Part of a small language model's weights.
Size: MLP 2048 tanh GELU, vocabulary 11862.
Architecture: LayerNorm before each block, learned positions, tied embeddings.
Training: a variant of Muon for these matrices, 602M tokens.
MLP neurons of a small language model. Each row is named by its layer, matrix (up: input weights) and neuron, and shows model dimensions 186-313. Each number is 500 + 25 x the weight over its row's rms, rounded and kept within 0 to 999. Numbers have three digits each.
A block is one neuron, or neurons of one layer that tend to fire together. After each block is what it responds to, as a language model described it from the Wikipedia text at the highest values.

L6.up705:498492497488495465510528543508509482468486500512523483498515496488502531513514537435540459502540463479469437521442480493487474459497474511480459498500511502450514518515520509530505493473508438503455496509529510494519559524478489504451502497484502504524521482458523496515480535495501498510505512488549486503487505489489465488471498482498514430466528500535505499484442509481476508528496
L6.up947:540485504478482509461511544490481515506491518504503509538502500499514525487517482537531530464530521543458484524503512489484547483496493484579446479489474475459533486522496550557529467577508536503496485539518502502524534499519509536506449556513525468484511488474488486440485533458525500494509515524474481494502529477497463498510522479480482465482489501496488494477497496457534538491523
L6.up1020:483476508532456527513526499519473466492514489518525502523564536506537504531484440523510471489517480513511484565487540486506511528527498477521480472481508453526482502492511508527518502485483443502470461490496492513532501497468466541527471545467521500534526523502511483479454496495496513498512442490483520484502488525524496518501500463461513504531485460500522508468483507530501538482499
L6.up1370:486523525437505463523493499466517488479518485510507510488507530504527538494468486480478533521505479453517500514498517551569500488472494490554506498507480507476510475515576523495489511523469518495542510499503530466522504484536498520507448478534560485509500523478512530469468498479500504476529494461524499513454507539485548490507510511530529486540492477485513531490494453506471472486491
L6.up1676:460508494508522492501529546500514501481509536469445466487477501447549490478509471498506506501474542516502518554473577499472475493534486513530470487493488486522521468516497499511525493514459529483470487525496514521523488481507499523451516502496463499519534486518460559545483470450500480519571490493482495526501500470486527450555520530511534505510504516533510504491450511478531475462507
L6.up1754:483479500465479501518505493533494479507510446480493518499510467462511485513521542519521521484498534473440486561493521519445486514507538507516497515499488487519507490516464495537516505517502511516558546530496464514509481508501513533518469522478540492498499482535523502509474538494476474497531483506520495519497481510510520475521536495488539450488506537479476509512492499520471488469530
L6.up1907:497525475515516482532497545496495495515513478478484529532509522497492533485536464492503468491535480497528506491539495485501493502525466555530517462535484471494452486466500499471542492466501499496495519494491493465511459511500476499511486484522484515521462486569504511497526490525444466474512465496466495457481533539506479525539505489497508541478506492521513504481525485526494509497547
L6.up1926:455526508462471486503541457449486509494489518487507478533496544481535536505497483444469482482474546444515475514455497497481481488490477497510496507503530500503491534483515502513518474533470529475475497487490474523551546479505496498502487506494464502487501474467486476469447536489489521540498525495519544506494496504465506480530500512486495513473476482531538550515479499501487454505517
Description: Sports career narratives

L5.up92:475502501520508508482503499442530521523516478509533439460503486526504520462505486471520477502481501539536460441486504519523515473470497526513510496537489566508558489525500510472522465538484478529488478498485525463491503526469493471501498486506502495563477537517531528483511513519512463519563521522506513498457527467472503503502495531464511492452502547481507493465495495561457504537531
L5.up175:482535476526534488522483536477491508515532468490541533489496473510518552539527492487501490482464494505525438534549475570499488523479509485540472486537486499479498478475538531503497463503509494515461503518503483504502548522477498543521495483503502496534511494508466500511490513463543457510525483499494487506476532473528480480484519513506510456517513537513469475511503507507470463475504
L5.up318:473521458539484499477541525473524510497466501491519537533497547514491521481512453462472495454467500515486554489478462510460516503472517511515484493487481511510516536506492519508510445496487444494479509486498529503512473444486485533491529502503479483536495524537510479540492520498508437513494480486509511487462532470500539482506510492562556441462510529506459480472510490511482527485549
L5.up679:515507493481463495504536511497456486507508497484462473529502465490515496526517500472479484511455500495506527515516493507503498487463475520564519497485502530473482522461454491488512469517485504466478468496455510464460496464481521520490493500498501531504496476535505485517548493473495468506534526494496435491502552516491482455511524525482537527480500495477555488509488497516480510470531
L5.up706:507467512465504477473514495469473464499533475492528549490472514473486527497544459534550501460482514525479524449449542505521520518500486496537475496486521479475513499531484556517522497535490489531506476490488536510493493497514482511500461498477488493519513492553512496529535520478498474491527512524515525502501526487488496508532530509524487467500482515480515498503502507483464489469526
L5.up1294:469507485515489511526478521521497507503490478541491516510480487490522569499551471481449496423478475482539515507497495544501508511522527463505538527549467475499502541554473472484514524483513500479468518485484502534495501491506533497471500484500510483499515535535499465463516492512505514472498434524496505514527506460539531474508439511545485474497524520512479480490519515510484545505530
L5.up1695:516446500483547502493495550450499481498520480443511534532525487479487481502499486493543473482505506471495518509523479512490482539500478489517487479510509487510472476524449504483464496484488488494519537502501523542510542515474521502490488546499485518501478492477500490512472505500453459514536491521540497522509479472521460503507471451490541493461472548504508499503536479518511534502494
L5.up1759:520475507515493492542478476509486533520488508458541486500441467534506489528482472527523441497506465495476525526508507473533488508450527491489543481499514490483524493538525479511540479492494514497501470492527516485477455460501499506497482517504479524496506527506502523545490502497486501517510464495508488503478525514495436455473483512480499516478497519476539484507530494505553477469526
Description: Date prefix "on"/day number

L5.up16:498478498533535468539515486472467493493504497523493491485515537491542489489521559473479494436512498473493494548451488523487501500481488492516464533502532521469534492498502539515492541463485478489447480473487501502535508527518506480485425502488455555483493487457451560488520491465492474493445544497470496482529446470499509524554501494499500487459505516483533467465465489516503536528485
L5.up378:536510510486520456466564515503524475481466523517518499486490531517492487484451532495514506519490484566488534514483552479509500492500489520486472508508547519493562487527511528515512495526504517528519471497513507516482572464497488535494505505484481527475467507491515575498483502491509481513501496525502521470519514547523518556508518464540509524471524493514576487474538506512532532508501
L5.up816:492521498506505511504467463505515454483453496503502425487496527492537535445474505494521469472508521494479522541483480511484448519515486449527484523508461500542518479525486422506477473467492498475531490496503520470524484478548522491513474509529491497479524539533501466509492508506474487462459496482472499535514515500506491506511494487460516467495521491458487516463473467455461521494507
L5.up1048:508500508474538502465525515508500495521474481476511512520493524479546514545483510482512501462499517493490544546526503502497470479515474504585485497506480471472502493504516513527490431577520540479506447538511531464520500493557489521461500504505528491500504498435490474484471520467510499492488529542492503520486489466459465503493516473506511514431473519508541512467484512510474492508523
L5.up1070:534492497504476526440489500499511488518509510502483511459481497519496513496526502519508456493464510505505543487548526525518544449456493488513466524526509510502541482504476482476539530547499489530518479539515496461485501452479530549493511501543498471493520515456478513498507512474557520524492541485489533490517478468513491518485445476556503455475513489488500528445517512463541476493515
L5.up1108:494484511471465523494525531505483498456466490469521455457502522464545536517439490472497503462514552531537499545480480497477507492501498459510483489487465507504545515512465502542494483513489528513531458499536507505502478495515514488479462506466513496537507517502494489505474513528523479498453466479488519507476513520469467543463515494486559518487497485500477504474470521487508462491528
L5.up1207:549523488512442517467502537499522515490522496496517500486502496479538496473515491530513493482534512471457556517507509518534563514508474552534470475528503533509505476515562498476473507568538495499534483484529523472538517544547486548483483476496493503488547517507476479479514538478506500488479517501494512495456506513503445544508501467479527508474510560493494482514489493496519470509502
L5.up1358:473486451490464485498506489521487500481499508509505531498530508491517484525491469506473491481535489519506472508505459497496475506513502529497464501448487473528524503526489522504495535485488517502497501529513463520472505513496513525518507477507465504482513466538517532492471442509525527488503488479519542547482497485519490497504500487487534490529532481522493531522484505527523468464513
Description: Sports career-event slots

L3.up2033:519497466540500500486462481470562519532471509482509492504495513520480529431460449511511512475499520501498499529461498541524499492479538489495519512518539486515533494499510534520476509484525550475513561501545486510513472434539534451499486502510514512521511464512510500480480532528462473515481545588498527514478522496456485476462556492495490519494503460538509528518497523506506521471471
Description: Film and TV production vocabulary

L6.up31:533470491500448522512499494466502434470527551500489540483524495503502511557481509490498507493515480515504513523496555516514507518481512536497480492490503525570511449513539455510514507516532468505528532537526547490559489490530539496502446482517500475531489515508452515468515474478512487537506482501471527526482503504517506546504555515526509499456478492492442505495506449511512494482528
L6.up373:508529452500524540522526522537535484473495522489501481474501482482515514450474469501460556470532489487523502525494494516505527509474512530483481486539449497465499520491488471487548534471509535508533445475516471519513498525535479481536483479481486535497523511512525502510518504493548476518501487506517511462473491538527497502472533516478520489468465435502529516473502501520469538462511
L6.up463:488467498498483501498498497508520514530535523499458537539501475538497531474560476516470476509519491476450498516490487532481530485474485488511471506508482507540531496502483501507456485517522503513524521486457486501517469496488505459503492485509451514463496469521494493524451499480493515518531488489511535549521535462544482536485485452543499555487489497523492515507479514491515550487536
L6.up782:493488485502476525487548532490503499502480509440527483499477529534507515507520530462489464447480486474465529525479456515440485494505520487476519528525511494515485536506475479526529467510499509499502463516501507487473489461493524516473485509522524515485512496515564486536473462506480505581503480544486551494516485445535514485484501535502495490489459496505489524580529516515522484495503
L6.up898:507502471499504492456504522497489515496496483482535514516457516540526507493482486494490498459489497504459528459474505493435493533524489487489526496528477494481501536438519488472510511533485500536506514496531500477488473521486505501524577481513514505569475510558519491550468508508473513508481491508508507504488488498555545519489521493549496510471505592475459496514496516513507489486515
L6.up1046:552511492529511527528526518477537529479455522481536501503489485544494554469475466484497512462511514495476471507510481509502467527434523479546533478547514527502510479501507517516515488522528542489514494522519472487537470485521454512501545503500460538494504513513508502492496529512455487512429513503497489533498505482480476491518482523557513466511457492519496552539485499495457525499503
L6.up1518:459483510488514523451438456426475539502458475511495486490479424480527511489507504479497470508510496498452487505500509484512504504509513488519463480501524474538513504492453469518509489481497493507541485475465502460501473568486517459479528486522512489478505505485549520505499521528480473520493490489514517513493539508494483478485469515465441498478513515526463531474490490506464548536474
L6.up2038:478519477506519539437511469487524490526477496513539457522453506537471526498547498487524519456501507469481540535447508501478507539477495512539500541552508523533542549501511468480528485499489485503538479502496538488498509525533537535477551542489479452508480512537512529499481459481523468475485504481505518514487520470507505510502516529501483500477431532548508513480501512514483463525508
Description: Media appearance articles

L3.up2026:501495478479504481465538525506527511486502512486472491504478506510497502516516509469501496448518526467516517534499516511502494491523472480537457519524508479475484443474528531542495417541504530472520467519540487505474479470530525495475506494496462459509500496453462474500478538474478475522487518510513536512469471524487485470528469541500474518437515488556589526493520518492517514510519
Description: Sports competition terms